Weights of a small GPT-style language model, trained from scratch on English Wikipedia.
Size: 15 layers, width 384, vocabulary 5499.
Training: a variant of Adam for these matrices, 444M tokens, 6778 steps.
MLP neurons of a small language model. Each row is named by its layer, matrix (gate and up: input weights) and neuron, and shows model dimensions 80-175. Each number is 500 + 25 x the weight over its row's rms, rounded and kept within 0 to 999. Numbers have three digits each. A neuron's up and down rows have the sign that makes its largest values positive.
After each neuron's rows, "fires in" lists the words (lower case) most often at its 100 highest values on Wikipedia text that the model never trained on.

L3.gate231:523465475500483494543488489470491452538513490515536492490503484513532510477502507498507504507514508474522524470507477467466524498486542475471473505478513562486532511474509480483505565496503495503477460473488443494493503513470519514467517504528499536505498485512512502506501555487491528499
L3.up231:490440499476503473501535501466462531481495527515515530501495481490460455490499507500534510508491519501511438477485455469520470532483532496514535484505554551498528478570470426513476532506491498497526499522507521438433497535521478527476472514497502506502481510514490480558495494538500537522
fires in: "have", "had", "having", "issued"

L3.gate284:475500499452474501490541507476490477504491505460449505503524564557502475489526505466464530557477512495482509470491466472499508510501476534469473478498463510497537482501478487483526487506480494465455519508487565472497473490533510502510493528499478505505474472511504514505503464518488466454
L3.up284:505513473451463509466518516485508480450496509494501505495534499494561517516468469546503511510484527502461546495492501518528483496482464494434506494542503520503526525504483501518509510476523507493467492507511489456502465506508498522458507467544502485530451552467476495475483536500530477478
fires in: "had", "went"

L6.gate38:495533516467512523535480501447500493510510502487453460494507461514505523439516476459489520482482532495516516495502521525509497510486503507481527524515524541525475497538480523483491489556478508528587512515548492481483500511512478497511511468536508509502496521524543532482485487545522511547
L6.up38:486481495479492562511490449472492507501485521490493509494457450539495511486478480500491521511505525448487519473556507520516541515519519520508531539520450542516466493555458509491502484531473491537529508491473496487507482501533503538524477446528518504492493567556503522516485476547536534538
fires in: "however", "so", "very", "more", "as", "how"

L3.gate421:494494506549539472511493511527547454472505506484498491540490537522473504508542514440523473517504507482483509457507479456538519475534469543478503497518524463533472519523486511515499529491488544511487496527483499486490496541492489493489474500541490524497480495468500457519471515508449522490
L3.up421:482494492544539481504490501526561461465494519494491507538501536528486496512528522454519493515496506481458500457516475463529511487536484533485504497518531481533478505536503520506493530487494529510465495529490505473488485539489473489479469491546493518502465478468505467526487494511463523487
fires in: "london", "york", "boston", "chicago"

L3.gate666:494490508472525512529498443548511532482511498499501520443514513550492545503488546502485525491507535469493482515472487494517518517504515466513502523440519490477521519438503502499431494491514532494494481508507477473478484495538529505466481541559526512490510524505502511496510482521523485498
L3.up666:501502531486497471527516489547472512453479513535516542494494507535453502533502567492510542506484500470468482527477492496484555478480528481481480481491490525479489479500493509460536492455526521493501505494489456509466473467530542521509491496517476535521470467498534527473527500579523479451
fires in: "language", "railway", "kingdom", "northern", "western", "railroad"

L5.gate362:510462453553497471478508498526485532524512468548488498485505468467497520532492480541504508537525477513479488477485482478480558526511508491494514529469475487474529482512529500504528505522490461520492491498511467473463473493470550480533546479477516468514509468550537513444517455461490505501
L5.up362:504485507500495477477506499512497517525503482533521457483496484453502530516478516483493505487529497505487469461475482495506543535535532482478537517464489490493526499502486501485512508527495494486509512479503463487499485490476510448513523504520495519535489464500559487487483472499476451511
fires in: "an", "very", "rather", "permanent", "per"

L6.gate674:489494505477516501469472485512515502531494553489512456507473497514520507514471557474491518499506508461496512513509484487503490510551487479497441491491475521509528514539474501505524510501481517469493498483530474496551475472519539531495534522528465467465455570489497501449525508510526506481
L6.up674:508485473491513483513541494523515485512495510504515519505501539548509488520519524485519497484501486521527514493472497539465480496498462489473506519505461496532517512516507529518490501527481478512487486455512467522511489465494505513497483489515511463502487449513481515488486545454527498483
fires in: "over", "member", "self", "important", "stage"

L3.gate672:482546532516535474490460466553488490490505471518502488473522437477458524503498527494500539505505503469522515530473494493521504541507529483491484496479504464489498502497514460495465465516466484495504536494529481469475503532487521513455489520452480499522518528505518495490512469481487426496
L3.up672:489508504522530494505488497562472496468493483522487486497490477506512527486490537538478540501526510446487524538491535496486480561521531493498496558490513525480509488501529477458499511524510489516531502554525473471473477508469489515483491513478467486523497550486559512492507503475496481450
fires in: "language", "kingdom", "some", "river", "source", "county"

L7.gate564:486470482463516515470576525542480500526525517518490520518507506507481509482551472491500483521511551558534500481496477550477481461482491543488536494504524493507517512478523514513513502520519506496534499447489471516528493506477529491505495476493524530501502472469524518502468450424523486495
L7.up564:486475461465488518499508501484514481533514551524455462466502509549469514482482492510488505539518511503508478502509508497495520548500505523503521483480486513514502497474444484511488509545495488485513468519522496485530491509523514498542494486538527521452467497523506499498452479532538521518
fires in: "not", "began", "continued", "after", "never", "started"

L6.gate535:500494477502499525508495505495489484456506522477448483521497445450491492521476471522468478506514539516547479496447461469501496503509503470460516503526468531530463541488469477492471455492498490452538538476548478513501521545475540515532458519488463528513530485475482460501482502477526495489
L6.up535:521476473513473539507505500517487492496531536531523511526544524511467531493470493526535524501418471500526490542481478476516507529457545505497503465481520489544461525468507538496525508514499515499517520479491535499487474523535442478493483505458544521487487522505484571522521477546461479512
fires in: "this", "these", "they", "which"

L3.gate620:508516495509497472493499477500556511487522499479480493497507543531501499485480473538529491474510464520504514540542544465486500509533469530513475473514550504510462512526544487536522533549509500489490501509509536496504511493488473496506511493469486488493514490493471487522501515519521476525
L3.up620:513502515526489475488514497492569506454521490491494493484504520504501486464499496506536484494518473537498493486560540467497488521490481545493491478510493499516479489532498496513515545534487500488469484491535534528503519515470472532504505470458485499483521501512439467503516538503523508522
fires in: "film", "episode", "book", "episodes", "movie"

L3.gate560:486527489463500492442538474502496525467498517557525513457538542510503500483520549508490498505527519523511494460516495524456539478445486470472536491494490494538497510482519504503482524520519507473535531500528496483520507469504500493522489516488511543531452478496553455504519440502459500524
L3.up560:514467508477521526478527503505514500478500518536515530446543494507514500495516518518500531498526521509465477476512481492459532478454494494496535489509469549525508504486524474513504499546522500469503512503508535497545551463531514470487514539535508494500455447512553468498523455493495532491
fires in: "not", "ever", "never", "without"

L6.gate742:450504469503521494522497513520485493523493514507489487501532525478434455501529466526491519524499526494537485543501474495510513528465540467452504478514488439468463508480512518453475512487514485503529552454510515491471476511475461484499521464510498475499492488467486457507497449494527497487
L6.up742:494510492485527475505491475471502478546495480534535502514538536489471476500500487493485515528489493455515483522531510536489497522471466530492499526493518489444520470501481460466485542527520466467573498496523491426500498525453514542513516476503452532497503518525487481492514497508499525453
fires in: "late", "early", "social", "political", "financial", "legal"

L3.gate188:478476476465490477497476456532492542515523483562524499523495501497496517493481462487473476511507487487466492486449528472497524529498504510462494506494496475499513545482497569506464495516483500522544533545533512517500518523486478489501487536500479481496503477503542501517492432515511483502
L3.up188:480472487522488492502485457552503530482492491544523490508498473503481498494480490501514489518520486525479479506502494464449553494442524482471530495513497466504525515496493474500451479554495521550482475529540514515527558499470514481548498509497490500509501464503529464467526447517506490501
fires in: "not", "generally", "never", "either"

L4.gate730:465493500519487513572521491473450481524508512464445517466498488515477497493535515519472517510460487483510523513485458463475491528510545509538500458504517481486547509508486530502488525514484486515592515497530491491448546469541494518487511500548508527516467532471474487537508495484492483525
L4.up730:457503486536513522531466453461482446491486500511480468479498468497505511486481462525490528515466512480512528523472495499491500467519515491569488493508508502530558495498512528503512548524532480480559471484501446500473522501537512519494486487535480523520465519485486456517499489499491519494
fires in: "more", "very", "most", "less", "particularly", "respectively"

L3.gate216:536495548477546497523455526489504470534516520468482495503490509503469453493514509470476464483514457522534485509497501447491458469489559445503475482528508529475496488492477520537501538477503485503483514477476504505516511461505490486515497505514502509500465522528530481512481458549508460500
L3.up216:538520561498524468520459498476488520538485549514520482495519475487477473494481473496466496517539475477526521475499500466502514489523484466490503521514499543465472458512492553510512517495516484473481481464502515497502496466487473499490487515509511532476490454487522509466507487522526469469
fires in: "near", "off", "along", "between", "nearby", "at"

L3.gate487:484528496538479504515474561492496464477513527474521472513501510502505480495544506506505515485474468509539465490477470502555496466431530485495512546503521497490483462473498474490447517488517513472500488489475505510475532527474515521494501505481509542464506487501492493506509507471525539483
L3.up487:497485519524503474491483528478481496476498483449530489494485522477501514493530498503504523503469479518484499472500508515521494492491516510486501538506509483467482450479510519494438501513498525477524475501480538554480490488500524520458519503512489514481502501460503487489480475476540526484
fires in: "may", "march", "august", "june"

L3.gate63:500464499528513502535513476466494483502495523501488453472536447545468496494472473494467476498493518528514476485471474485549483529502512506478483503488522453533457508461474480537486456486517492455487520463538495490495454492504503491531477524497492535513515499480514504541499515512499536522
L3.up63:477502492519496523513510467466490471478487516512493483501495471531485504525492504480456514514463534509497441503490429511503478499525532489444519475497468473530490501468456487511504464524516469504507500471518481494484517545502504501489462498518515497520508516480499543508516515530489540521
fires in: "this", "these", "their", "whose"

L3.gate568:508516484517526492491501521500498498505485437477457526479493541534508510495531511504475495497511460465457469522514491426521524529480536528488557501485502463533484502470518477504465517493536493492494531483466504525469528501512498503488495436492521534497453501507506453535473468495485477513
L3.up568:508514467512524448474504510512474468503481493484469523538447493529532528505517467481470497554507478482464500520536474457514548529525507544492484503519506512489510477479485487482480575520519476475482505493484510519497519517503525518481476437498530526478458516480507489490511510504516516499
fires in: "washington", "hall", "chicago", "boston", "jackson", "angeles"

L3.gate680:530479528465522494521493522476515514469517484497517561484509523530536468495511532594468508505559560495475526497515521441500503435457462528475507488483484534522513495471484499476485471514492501446506483468522503455501466500480497503463495491486510480528461486516482522504495502493484525526
L3.up680:497501510417515492492512522502528528448522542489534548493488517539526452496487501502474519530534499509461498480489482490490499486494493474505507448499522496503547490495495489516484513472493526465512485516475491487480493487555508512458517540518479478493461504497530474531515532507499510511
fires in: "had", "have", "having"

L6.gate360:496463523538505497527522508466540478486508516485457507462548516545460469539489518468490478517532561502565513525496494505473463538494532469495525481497528514499481536483487498496492469489492480462505487491523504509453519498471474500513500455495502506487520488499508525544484485506472494479
L6.up360:474453508507492472469539515439511458506520511523501527485512497523479486478449497491506501481524541493521520504505512525495493489507491493496533504508549542483471477540455486483517492500519483448506510480522549432542493483484543485496488484472505533515507535485495493506492448486490490514
fires in: "early", "late", "later", "earlier"

L5.gate666:508492476487455485445493477543479505512496503495492507507483472501475509511459503499516492499468530507463513483473475519450478479498513521482494499484504513534523524505482479481494484502474506496487479468482484504522494526497456500499561482520516503470506517521457504513509458548499455476
L5.up666:498511511521491489473532549498513493508501472487506483522494520473510521522491490486537491491464503476513545502452523503511497482529506516498504506517497462529543541533502515509479483484509505507493488464472466487512448491539475500468525511481491486486548510504469477507523518501465500469
fires in: "under", "over", "distance"

L4.gate612:513525494499490492514492505506517545522503477504476568482536507531529473507500485530497495505471502494502493498537483468506468494503468505499515470493528492496491526502462514481502446495490488526482513497521541481473459481498497539496502516480487487496469490479513516518494529453502516531
L4.up612:542485495482485477481513502491501520519514468487523519514534569521506492482499477469452520541477489520517511500525492481519479470492518480477485486517480468496473524458470498481540475517499478491495495473526511513527428493522501532486525484521485466518465471452535524507532512488476519501
fires in: "had", "having"

L4.gate356:515516523497491498484516456485488524486497487498495504460497447488518493520486464509528465480514488503503504505525548516491454500524441490510501485510507504540515538484473493528490493504527501486451501474502552502475498488485521568468530494490492482496497460469469507491503516501496470510
L4.up356:501490516513534501448474502472462540548464489511472464482533497503442487482532457494497529501505481504514506528472528476444468488460507539547497494522486497506482507511503488489486507520514492510525522515472479495509497495479452512524485449512476543496502444464495539522494476513494499534
fires in: "film", "films", "movie", "character", "genus"

L10.gate364:513504474423569517498478478493514484483491517524500532483500476450489475518507515491539486445514469541475502545498467497525487492499509502546522519486507520489470505491499535562483502474489473544508489501469501514484502482505526522485539533495537523458500533482512508530513465475528514455
L10.up364:513463509477478428483510489488533518469513500494512447488500504529522504491498498517507486506492557484534493523482523528483462500494500468466530472491484519484505478482502486474481522521517519480488557511548504555446493465478518506492525496524478510466497487435490493483487509460529498504
fires in: "on", "augustus", "august"

L4.gate52:464486477519497486547527503472540487524507524497510516505509519522479469479535525438492530512508537506492542491471453519487521507480469500474492478506500491479493502499497472529523488508504501469538524477514489478510469432507510502504517516481556557498518512487524532520477478482494484493
L4.up52:478465517500495485464503456465490481515508543449450490482492477527458511509488545464510532517536527478554494482486481526494495516468462518543519529522473514491499484456470487493501487513510486479478535489520503475492492456515536469502495482480539529459488477538521499484504508496491510501
fires in: "early", "late", "slovenia", "utc", "slovakia"

L3.gate245:500484520548470491477486498545542516505492492500487507466523499488476471506548446516535496470509496538513472485548484474485527487502494540510499515493502466513499486515520476490498468503502492482505508540504531531413476556487489497531484470458465539500518504497476496527501530526534521540
L3.up245:499495521518463497483494481507502495525503521527509498473511539462497472488546506503489528464524504530503476499546531519481499527509473555509478517521497494472495491512482507518506484521498524506447483496510550515434473518480464527506499476467506524481503467506485471526533536524504517537
fires in: "january", "episode", "episodes", "game", "february", "video"